Weights of a small transformer language model.
Training: a variant of Adam for these matrices, 1131M tokens, 12064 steps.
MLP neurons of a small language model. Each row is named by its layer, matrix (down: output weights) and neuron, and shows model dimensions 96-223. Each number is 500 + 50 x the weight over its row's rms, rounded and kept within 0 to 999. Numbers have three digits each.
A block is one neuron, or neurons of one layer that tend to fire together. After each block is what it responds to, as a language model described it from the Wikipedia text at the highest values.

L6.down104:538517509474458476544459494537464523506523494503489554509482523517422535510468448559520500513463503469572379500541605489579469591459531496587593549438563487503572526537461491494410440501406486492587553496469404392502475384524443453489577487513525487559528505606478571528414461436499484489516453560587507509519492605459561511447467612599538505520506464608491421448559571531453500513497
L6.down528:435430555500474501462487474487580448503498451553516383365490625469474537544480507449502554455551474436406451550383470469463422491526399488455537489456534524420535492487525500498526464523469485449601465510489476539537505607558449454514594532399535486512539557414530452477575488464508465430530528586506522479498478434477482489574488460465474492575559581483547542608489517509437518498547
L6.down1338:485492472520504556464430551539506558526459463551567481489518526478655540490549467556430591518563479425497439505487516447529526576458457511464457461585521530534443536444403488517499422403468477557455595571461405488544577554479554531437488476473451539506533490488495603470512480468483391557583444522479564423485544449493413542493512524612526479493606521562490599538569516509419491404603
L6.down2318:463547573578450511527360449416560482547596463567442547444537567469498592511505545561506482454471568504592547474440521508583476470453501522435539491511488519527506481391390506514552513470437568427519517505440578496543492483468540344468423491575469459463576484531509449418489505408422445525512501542540491536568554453533517538650572424462544456514436511466545519508500513557510419516469
L6.down2599:466542459485497503455580510512519483425429488567519450565436506513568480579432528526365509468460515418453552547570456555494480575475475534434567429445522431521523478444512514508464463565485530408470510516592587558546419540509528512462521511491454444489485470526459551565454525489453532502484455542505425473490489487435508489506407510494448558469505512488481504525551474477529552558479
L6.down5212:499498452554486520460563502500389526452550544421470536510550519434534470506472541400502439446472444444437466558538437470489589429512571538451509569475507601485551465548411415475483593498453552560481545497483426458545480530434529601523491509420505510424456422537619487439446523481543523497516451588487492469527445540491491566491496396436477438500529493553473557505510483485458464555509
L6.down5702:481507526484542502448568539543396523528413579536544498483440455466466483538579406384443583486563474488550520473494549559519552472556405575452473429482550541498558463449441413531483499453424518382522621424414512580535488504520555554565466491457579563524477497473630473592514438487505596526429493539482552504508523497566513494525505475484473555476606579542567554507447558448485485408536
L6.down5944:461426617547495544413529582377492508509509562487434601476502455546519585498519457536534564497600459535495501481517356480442552478496546457519506455529518507507527477498449515545532426398414487496495526540525526413578408563540487540513479492517456494523444482550611530481490526470414497494543453615416488460443513492545480570554484398435483472504514517438404529478492539443544547472524
Mid-word fragments

L6.down618:450475581432425544522577409488553475431565535536476459543520495626520462482533540474424581400406489481503549508496426575479468453532551524460527507604451477554596473521533483427427508514548558525467554552557463433470393486518473537547478499504432407564526413452520490510557501571466393457476528483546449539531583564492488537482511497517564504472558531536586475552501450505468560513550
L6.down1088:523446580505551610505627463491501525420553488448456557486432487532561501543558423425562460483593529452484563435545439680497404540505521557542445528496511467463505497503520579393474564651482405526527460469547484489477489458523455567534512457452515548503490485483510438503498443496509558580433448541597440440578534516444560490505551516555428424415537380431392480572495499416454549447589
L6.down1622:464495568507509565549485419432565428524553530533523537486500555540514523489500503586559523454580483461527541417458567558555472441547509510537432453623533491515505455556524630485565516493582525532529546474655514510466416523501537478496508527425434415536441517458519507524497535572456501453429483555572515544497579625512583413431605550478458500481463460453427541537519442541446476482426
L6.down2597:514560471478480714478504523497562463523463547486484498551399519452493511538439457493501521501537528556453475530488492451491520513396520448478457497457477540516514515487554492538630439452479482509577483561453505510615558561447443529489571488447555544541541533551584429622459473456528523343479485534488572515559480529448502509591504453546458464540472435410417561511508544383572485509541
L6.down3618:535495552560550548505485406467487383548546524553451492560531527604492569519485403579530481473525486475504541557540486513503527421476513471463534518425415495595529462565534598556595511554506366513549499479569485525565489545479499459485495516494526421534508469483584564534505540551450462388503485510490582586543560492584489494449566541502570482512441528508544523553517463603382484495485
L6.down4979:573463409514517525494454472540506505532371517523515512524530501521626500531472496544516480454447516543436485520450408490442476520548535408522447518567481532485540566537524472431468481525496528519468507490506498495458558454491432514490472552465531386593510499517400502485445518531510477485525507510534441480515545467476524580476530495533576432476451488484613460523391505433523518474560
L6.down5396:465504527473466557415482506481467548510440460475491534533470516465572456521552497510443510489442388526440517526533411468443538565493596464466540537472454607487535530450459466492504491487504452468516528469446480542601430567545429525516566570558459592436567461535515468590433502519514484421447445460483487487453568494438481595519439496551458489494454589477510516475553560514550543528499
L6.down5823:537481457524504557532484455458512462534350517511498477566513515515593384533477461483528495515442478528422503437465474563457507504509445404429506467518477645466454504519536456447553500567519534519382414427493496544500587492397407475496559490538493498555582477441445471547514459443472491477516475533475460397493505455536567515478582581569531525530507494448548429530431538543482503497522
Given-name end before surname

L4.down3408:459544548437594422580433349440523443566552475444460552509475426593523569472543516402517477509484473494536470421623642506443565447555521512515504481489513518485499444591507496425472471515534516547593455553529470530520468499441479473473508522497493481482482525470429528353468518592461580513468499539596597502546544511554551482495460458497504550530542416603438380571495481433512520499434
Word-final piece in list names

L8.down368:569485495378505549503446498488591464449548492524447424567598447501516451553528521531502505559550469408437455457454454455552571445550556487443524444506530426471539532518537403516462458593496480482511432451519575596528495567525464453557489439519559528450493537521447504463495502487489469537582467499475482492445591468528549544552515515519546556512483542476528480517501546531503577514473
L8.down928:505500534553519237459429454420563451394414544603513512681527523571491421537534507514496542545439570538431501546527495467491521523452518494488580430446616413510475580427494552456535469542477477474450644500453499544521411476529449483515554506551534510528515487440459484511507512450462497512511457497560521514464457489491521492528473562456510540451471506467480440533474628507495495471470
L8.down1846:466435598505445629498466472458595438551442608468553478406536398497573514620501416464544610506603503496581454464429481520607482462444515428488423433449464524549537519486494514494410483583427379526478466548590488566618486468459581476510432493555517512441460538460480542529444452530498456442465468442529463550407548529480578524532504458511542651569545519438416589460493508474475542497491
L8.down2476:561397443499536655466512497557460529533526575389570505497476446440480543506540476431507431526475545439560379471559510505498529549566480449428519539461563553506476576619581598524558538472504505565563500490547590524439435463535483493493574365499499524491531589580388466503469496478444395555546540440511543510478480531553550439592390518467564612514494524526548423452492496466514509507497
L8.down2615:527570498455498582517488501410522496559546551555503503539523475587534518523606437525450544471521478388404486458579468474457533506590508421474467510411557488438516550526520531479515462410572527472445448551542463547408474508539512485517611394615441389503537502496488455526552433553481403497453529470493540457436541465455469503522453343556421385397390486558508551527413506453493530486504
L8.down4948:465514457431448524428433498461566498505523612457528457595491504451581535512478490500455551565542434578494470494508649419486537571493494510555386522442418539427472562427435505578535471535516479521431439499502516558599546501551538506492374499436432488420380497423502467510474488502445509428555426449525482530437481604412451498443474454501572467530474461454510501540475512538490549543521
L8.down5277:495487522575456572448502480430525456537571519458447472490520522576503492489478476517539471516543384441481404495608504515412450547548520451501533517487533463597547492494577494557453441499511605556597421525474524502413530475484419419479531489447468534494552467457490462515461422419476492609436520537446491530455481578511427421477421424538454515417554531547441491549497607430509520473516
L8.down5573:531464540593510417527460462485494472482464620548516424525504522483462520486436437479574475450470563451542520570478432545479537489567449493521464519537532544426480529506444465482532530575497503567467509476554533461486526569511530487580482521518536505473562479461545373377471525587465543576524459540509538496507430559359436546551425467410533499509567526505537498442507461541467413529487
Distances and positions in descriptions

L8.down385:456515588456514322505576447504495579546382555552454502406434501425508490547439564478516533522442492509472444525515490553504477537515509537574542505495518494535536514516521493399458401531435487485492513479493543416563461580482468602590511499484441493438542437547588383525548406410488567531481566512539438571459523508494506477550578535495455474499451520464543455483421531465534411461504
L8.down3125:409560519486476155459529553502468442466428499512499566482448504475483416534472500550514502444379515544514480451485473543526463517471515459501557532425410439493482499506533527493567516441492487439538465471560506514418538543457516458492468420479409397463560472581534533506444429531519500484509497548528450435574576457469530488494567547548551484431477456437564550520470507477483505490560
L8.down3193:520530572497569473578448519453512377492492464518437451501540576534512505594499531514555539514473521468524550478417530449496467600419517532571555414535466489530534550476560519431501456477459515515550444477486440545535458517528398544525541455453544496513488482430511441475570575534568468557515498492454515392511443487522525555561523526364467533474524434523551498545418534556551484453510
L8.down3595:500441525459434397541537422479478576521342586497467418445476415467469481524464580491561540537309430551456546521498385447422488554507488549516489477446515461545572507501518377418533488587471494421467449469494501463539484482416592455499528524439557536508473380573551410487506478410611498483535594545451467591510497322466588538567544510473502444467444548486514587514494440491538462470517
L8.down4350:520428481482483374513461488490541468477423486531559477473502536433552515517487539493481476392401476435539487494534444530502505488472531524566518594579453476476456466411444472435477407562521503527508493545443567523557439553545480556536565479461514493454555529441570535495523484543568455500560459464495557462445550476508562520601418503495478529495636511413451478516517460499490470453544
L8.down4399:465494528476499290491540506468521487513397558532499504520458551414514486550456602561579439383372535488494520537492431472575453525486523544492469524487468517567508475336513460457499452447529483469459439572530558475555442540490507551571487422358525495465475430509516472566517469416561545469506492556438510584484470446440605546603476508435491553532442520418542463514452493496525480489609
L8.down5222:544417506475466226473542519622494457600463546483420507426487422525510482465486590501593466449430556583410509494590506494531501501433500516511501524538478461499446461553477430472463519526448454525496494449461528487492507525506537449520535484540498472427507473561502467502502402419504564482511539567451526510507502479491564449549578535485426487587411503478497538522437439454564482548510
L8.down5794:473396503507479379534514486538500477485346541539579554493548352498513481478464552515507410588439523507468478469544478458449525590534425497541621529488407470410477556519480430420510439512436477467523474532509526513494472592570479458547513556489443545435567544505472528528498544453487536459499531623449505558433582468490527486521508516553488577489478493570518482496438523467511512525446
Place name prediction

L8.down304:496480568569412324486550255545423584546589495529547522488469466527504536463572563331519534457617485520491442533511485535518480511532473486534585466507478551516465606479446523454550448517402549499510566533513522516550446481510476488517491555514527565441463546415531484432518534514461445464449417509534443450481517473520450471429503459478476490459534462522478539551461576529445459526504
L8.down1156:486525479520449537503566511459462563473481507557458531523550494569511410476516493486411565515616377538486497472516462626423543484442512560439553511516552558476489571453505473479499522516497478518627573538549438591483482621600493487502579480510521546501493461488403495506467495447515470548463607516548435523482517504500411478499460516548496521494484566523405525485546524492417436461439
L8.down3354:548559517553445259466571339593533510467506489454403515480436547549432528499534541512511499463550452495472434445548476512554482492499492494455500504497529532501479563486496463515465451503522509533540488504478524524523458566596487493502500454515530514489526529579452540543401472499489542410465549428481522493512464539462507479467520511535488461506545488502521481521538565579443495449607
L8.down5148:532579506476501491530585443591494451465555487468409449479464533519578491471499591531543450526448390550496513484536504461499518520566531495529521540551524538494510560539472425404584421448501545541562489495503471518441376613563519437475431481451523532440443493548448498513506498561438494423437524408551489512487513469462480504511494423498471544422488460473514417573525560551379467423591
L8.down5228:518454487490462569416632480533391555569426451514495426450522516528583524469507554445498566486522523469448448542514527575458453609485412426448559509438425524492407510535460504495503445401466544456521489537499492486461457536440490466498456437521434503494422473437485536426495475501521422562580470462529437476477510508552470528552463513400489533514551520546516516558435468492489507451470
L8.down5717:527570420496470418550486510496479483482425525422467514479483512561478525472479518520471611504490548383504517456465567558453457500391495419539548579502446536371414579568467484500472511513355493553513384547519500597466569530476558596429484386562576482532500510386527520518506486467498540538495509483563477463508554485475533529570365453438456549486523501557450466450477470492423557524442
L8.down5837:489496526465540368488499429428461458468359503529485556512553592398531606520544497511488446518482515497473513428499518497486510531526605551480486474391505516510446537500483509423495501570451501556457562587584407578558445573566510464555592382471470488538471529484466421414468493563494531477488424540461452489402466605466602461529488396500520439531474477563498430516545579456563571535514
L8.down6042:492501474478445362457515385548533444488410450529423465553442429442480590523557512468518468525529495510462434375554467504404510610499521513438489521438484501514471547412441558449515536445491569481467450522566485558435419509477496519573557491474581430506440455485429483435504562508538508548520494459464419442483531542494506534528448450443448587555467576500569537562477524611405450485557
Verb awaiting a complement

L4.down3390:458510469442461587513439498535531383412495486458574520509473558488484583537504459530451563490554515487455388608400440478456437531482637476505446405466544564484538550466430649496517443495464470505514514583462494462577426489454479490482500525541454517581600461615499498558514502440467498541535485526517435449480426531561542541494497505491509520492567417492504507450520516484606580489542
Mid-word subword fragments

L4.down5079:474564562351597519411501472511528477572490545443503580527585506460539561569561461540478562452507482486571483459459467381496559562509443548507431581457508483552528500423471385520481477558466513523556528446611523426449530460477533495571471450537360550526513440501413517605466502533499532440545540555517506466472487488450483431522514518548455513558542482523527614503570512503515548485463
Physical location words

L4.down3363:515587481561400553526597454503564442437545608413506421480472496546497560509497493521525462454442458535510470520515520451589473493505411443507507542519470541446352468446492440466605489414535479468522537468577524524614480532483505547519452417580439449452504514534467556503381476546484518525444525507536447495393518573501495542491440539446525473496494473437540429560426494511498494494591
Verb end before object

L4.down1820:469581623445525544518527510534528462511469535484410540484507457564579437546592484554493508516514449428491395566511510431563542560500428478565476508492460435408501458470470471478503576498534495446572436464534459500544548512557459507546479530473550519526694547537529399556509501405467546481464529501446478548509481523475437496451401567450392541503555511517490487500563461512466399532418
Quantity and direction phrases

L6.down546:478426518592505510535446503489579462492537582485434570436501456658469513548469483524488490493511571502399445438522406560537431472435558432522485476500486536455499420485520445508541506498428395522488529622493555468476446515538487516402407502489575466517478486467483501479464514502496499597559500535508555602428476465402432515600522513568454571539509532542592544533494522534579487495504
L6.down888:579495486384454437507549522439567404522492420455498490520501498489537456457534521508543443458539437480544522529478562508386534543443503610505533542518522529458552501506518385385456464434547621462543573397473471588491391483479568544530527394574486507450573550483556476518491486496499556500574581549499483525524490529453543466490462457541533542483485451448497392473490499521505476531511
L6.down897:437507506535530440443528503525474628592472519493464456425535425543490485581461456595432528532483410491420594513471547534470457498585529499489567406505505513460492456502394390405408501516506571524501529431393412496498479436452486460458487507556490592417491454522480500526519477513535441601507507518461462462493476500552423579462526527425455510426448516542533500455600516537455519513470
L6.down1252:551577515535540557397576507544477506519434584507519525507532456534586500543476458542518502456503385487446589414497506454558515587554496411466517505527535513458459496472514493408553518444456485539507454472514487505443549486484439431512464471582533431453493480550440522551521529476447447548453515478487509522495412493555448463504512632441494482542441444502462455576490528538436483542517
L6.down2479:531532549589499544433522547540624435436472460489511535522477525543495375518541562517474475495517563430475492482517536494465503480404413466485459487556578548480464523476535452472502520563532522481460531431508503506494517589501425539489460591522596470461388443440502493435467490571464496514538459411429528501574387500547405496514526669527506432482502504458531546499493484491485462431482
L6.down3798:391434461549461593460475426493578563471640556456514511520512517514451429460600544444444524510586557610479435505545468469509600443473555461444541542399520466463496523529461552548463380548515468526461543585521521538452522416495429533585523501452542463491481488442518452472473462504444475502583487460561518550421457462486516520478450504436504597437537554515520438525482542508482604575504
L6.down3891:431482464447526427350520543533589525506468482529466472581524471516550488566535454568410479580531510412485559497433527476565488477501562484477513453609514431451490516413521486384540507467561536520505530538505522578541502511514513522460534447459472530479509343502444492531452569499550421535438420497506485517481532503486438550470541512448508494542405433510498520492532516488536507543553
L6.down4628:513522514473430404512602421531587521452463520471493509462412491413470485400471506530529478465544409455452513454519486556531645510488462567530461505518535536477483533482505521548540463415468576504446496465549403465539527492559468510591386497481535474523557590536540481408527450544439458406489523478446501483533484518525458476515538422448533576511570469523460431564424468482455528448490
Units after numbers

L6.down949:594501467444482583454529509523493488449446482502420443498550549625492515546508551455488474540448504559466552557516496490477488561453527521573468503514539417425549502458547496485444558536433478474524573541454539593489555499613474455535456514442421486529548521428443490489536524462401550555495458452472453460483592339450513547490521535463503382562443516443425589511500468555441446498472
L6.down1500:462577571523555452403576527485490521516493485438486460500574534553499558535474423466519454517464534562493406488457464529445477437489460473464482551443514578470414432498505462444415537582481525505500418488529468559477536606505477466502487563655602426476573474534433506513479528516547554607574432526473481508636441578537480511494504497520548535500575446419485435467569577487348450545460
L6.down1565:536482428541487332507549416469483535482513518493408459572464513501457452470459434559479555396459482548466521497501555577515550443470488376544507554496476561533498570370549460468525585512527499394553485399559453421450458532489473603570478464499516452459420470470529492533495434461429490492488482548457427568461613470490453464527496500425504462521544531581493518474497480486492424475549
L6.down1758:481476463504405410443604500481483479520574452520475523505569464519541534479455446559504518382496486557497557434524505558546453519518520455542338497377443434436517473507420621502440430533504512542489503474558525465554430564588464448537545485447485502542497468445503535563630459539479518555556549544482519556464531441409523437470575524637468474487534553613521500498438466498465439541503
L6.down2203:549553449550472543485547501483541485483483500530489523497471489502479412466503513485429562535448508449471474496600529546528410525520460484547655465536437469393458531533488501437455511523499485542470592523517523533568477569554419577591470483437496481413553518556460470536535499524479534540555578570448409495370538451380468564478595407491515545484435488563484444379480495435539512450576
L6.down3102:494489506462545500455520473418540360524565481478418502537419491500541481490414497472463494462452518447487515496471465520448511445474482525514464572572382476445548491484464573440499580578533510560617549629527486532509510526535431459485505527496512362494520480455531586429498574447483495569571400486549520556425420498418514526493599548440472507500449509557478476533539585511446558528503
L6.down4027:515586593457495483487503455498487491569534410504499467570534446497605428507497420498506567491482568595458479490494524499522595492583463503527475496489368531476488515489473418536521504577506516518525468527507463567571482464517458454561540431481473495499520445421509445507502516438472554491469515560410578500493456496456452555507552540581482448443502473602500417577454444506492431439458
L6.down5604:457543458627493504463501579590557496530456555462457563532468445530534442489469498446554555477442550508557444567447525608420517480450392409500532510467565538426508618488441504450482519499452510499476491497432523482514523536392519466519436413517474531517550471421501427499516475441450645466519531488561469621438493515517585488606421623449527463556404594528531494506542539592417418386477
Upcoming place name

L8.down103:363481550462468353502501466424547413527415547498443398427481455454523524489420509490534472526417473582511485505516412498399585488484457574572477561506483464493417385522437446533563438589546495420472558499483504442579502470487531564551572516482534425580537476632515461502520470435565519583500501526544549571463472476422577593472545541508547459493458501506549554465475481417544545447541
L8.down1936:426402483444588303470500551495569481494478490460500484446426405523513524480512464508495516662451467552564514503534471454503543569547504644497494477473481477501497433460475445535582507541482452413471546483519519508504539473527533475561575472477494497517516425544470436512534549413549495577485470503579552470508404481495504518443503492540465494580504503539549506470510511474536464435545
L8.down2366:436451549381516186584529499555459472480436472533546500442485464536578544481482525563509458528392515447524543523538490509464525529442464494534521552413523516536513450460481466466530531538525445455446449455463540545554489551502523491500476531513564510503530467605511474592531478473513517497490455550509550541480542562512443484486473507544488440475478521567574502503457430496521584495558
L8.down2923:527528569531432386445461410416411437554473548456490383541431420496442502479434481568561465500349479559604485551462532441445572532467453428490499527470495456480529524414497462531404494534502566417467498567591395460471483530496588543549563538479550545502460516557547538492445511461629499532516578447559495591488503395480503539561497531411487568486485443548563478434495468464448547543616
L8.down3758:504456525461455362448532475537485529547520464482503499589504483520525526560466516530481533488456501486534484600476512570404478501546521520509403568536476482532451491448424560469473526539514500421537530530556523567416618525506522571525546500425499531546549491488431526431485514518460598479452459463479492477464468485454511524544524539516430504469434514578540487481349515415514507436537
L8.down4103:430428471447442355539580464472507472482374494577506453482491420448509541505427506537601500572507530526548437510485480461403554569494568524567399565487439466531390420533476510447519431539503550449491490518458523491611555484494572593575602547442499470558512476564517494494548434542576546648530453512441545498476522512368599571537519577546498449463472521551530485467505446420530530472516
L8.down5141:475465435496517380527520429523463429522481478544422478483494496425521508476505512486484521607571517485548501468462506462474531515552488533483453424545481450504468445435447464603519450471533457478421499491521537464452541448483535516602596416521395428514544420508455469444491547436538500626549460543468531361545392522490529486438558596527455428478493408541408502485501482501594570503402
L8.down5933:483404530483463341452526475449488426553516461482403428410447518521473512519482567467469449446512423508512501484512522445553519471494497548516488564435460449600470404514424530489566491570553379458435468559486504522477549501494552557518670467433507504559585474500539570532498442447476526594507484506487549539544433376422585493523598608470523496518479559528572591568575506450560616532440
First-name endings

L6.down329:551571484526527420501529384551421524408510468527535513518538489449523510548545507465422441598651496502467428515503519414437512444528491545552534458469579526523449514445439515467543455499451545522458537495545532508591453514580537478492597489474523457537473449542545405599491525553523577470475540480486493491508591527428518399533583510456469550544556420590484530525533561455472432547489
L6.down991:449478503479605424437495556354525447493498527557435407501561550491425587527489592567581426541440492423529494500512517538477475472496546521474510476432504438546468464512451428508514466506495479496499512532436405424513451539477473387503548479394447512474553438566528489515455547534478486563494560439513434569567541524497532531444554524482477514534543495499514513552533492456397548502523
L6.down2350:550504505514451538561514498432433434521476456564520468514486517540461472550477452457524440517544523533447486516487509520498471456543553493549482521499503501518560429528479517496487486518530490486433692534511553435581450491495515453482480500597529461544439485445503592561443484537491506441605567521507561446533527540491567535513598533542485513577434449471550455534447504450502530526418
L6.down2581:436539469592480461543472410534517508516505527571512562538569471582433485493499569533561530520543522538517389496507539418514489465529510536539480554518514522494528504558510563571454463504467525512507451551568570510518450410439486443515497549599535531464527476495455557510528476459503478425418486506525610523483465543476480533502526574537554455571569460514543548489443503533522491476581
L6.down3650:481501551534438504510439547485504530474568460584530469493446458509494385511407540508528482482493517546551539493523447505435522479569551434518492416501551465502532451536556548546507432485478532561421513589446462528512444529439511467398573541554522500531505477455496482478524493541515524524530558528468525535500584602454525569471462492523494574467548509537498489505521540468406444460503
L6.down4874:546534535509495462493512388493584480456614466492452447478492457501469516526506505488416472470506475503515440595450533486561414497468438540505515582462482527469527521420583583504530498534431539534454521557449521561567433560385495507534451508400538449517462633588460519439639613464538489413392475571514526461533488567559456547493472478528537515522484558523456547552483505541533585552486
L6.down5682:437518503533493080529547426539479511499495553498484485589495528546467450443535538520555508518420458466436530461553552525487492454471441509460537541454520524527479417407591503464513441517539430490455533505334566519468524467538456542477436545473558538459527505535525543535432544531515511518553601476515486402521459478500484454521542496514434472501583543512535546507463483518476492452469
L6.down6117:440574525516522471558527369540494550509520489559490523523492478510455593428489521465610504512515430477463411545475558492461506466516522579579441499452614574475453482427560450578523480471429499532576534502466490427440481468577482561529458493533540437490520582503579498464383530512536549475470466540535514449469490532476564407400481556429488518526517490461473358538496498431460495479390
Verbs taking an object

L8.down2691:483469448529475633502510552491498548591541480480480448440456483433527543494489447528449504501480483436570562513558490480433501548493422525488472403498482409496446457515528515538467457451467492458394443473410453552492559487489522570484525515545483529524451461526410578477446468501505544417518415429477564527472601503518512459503536460468466560487467541464538487533593538530532514519453
L8.down3132:379518524499523546460499476515427435470560416584583422439535525418458487416520532493430440404502440516498420503474545459486548509475552503474649511545475488501485555496520451401420472484470530488497566516446466549615464553553513640493584504466587494441542555461531484509492445480478566464562404571451488459563583469581542560462522453535521505512472464406540488484580466601466480573470
L8.down3154:437503471494555545465573448476474490434454453407482509497494468558444427457518480543588496449415507554436523490513502562514491543532496534537501488436548501465578540539532494525488482517358498469495472538431519510544502551523452532406511396544478483412494529539489532457419555488427483495527420563534465480579492390437462501482519479527522522483524575560478433563467521487496551488464
L8.down3807:513504488486563520374545512567527490507508520437406478574383477451457609451531493550445500488525452550476524503537472461559502507474480480399502509400466522515443522573415466437566569569466507641490508408540451601510557590474483507396612406441533488493503436531486496436462525631553584469547420565518421454504513394482513517513537552442542439538478502504491518490471464490565541561460
L8.down4490:448475527467551516428560518460435525556410499591427521507549445490504553547520548458422432544480421519355592526548479471485531477442515496516494457487424589359493533527522421532550459544559523456528466463461474445547475426546527440461447592531496541568491468465480606420489548518521480539506485552345485571479617441490523461500464532456551440566515461503502436473477461512494550533556
L8.down4675:438490537442459471478502470437509493470624524437627430457472498437479417441527498598486514457525487436548465470500504485426511500462507550417482500480530505558511578531497396507474567530499433474445505519443515491497577456508440541545491632484492483558550605524464422470446482508489548503456543541518503404580455545476462565494505439484505462513537382379557522524536497524500485518525
L8.down5793:401534521482503592407562468481454537500402440514494553496514469443574472524494534533400530527565412538421495541551355551475569517519492569517506488539520550511425488480500455491563500457471550436503455463563540550489533453510465466409529449469504516493453472453473518509493434562478563467501521395586488499547516504449461467484528511520512479532478555430531548387496492586522421512564
L8.down5859:530442599509401633543540541555463512448466558562517522531512461561596542500495476411486419512479552534493543497440540510540475507523457514526577474488497472501497447411466531488479509440522557437559503459589507550571472520428513507487422534522547470499510501600474573545532540509506489489445543515516442497428467471499497413502552491465512479527519607546410533442584554545468515628451
Mid-word piece after V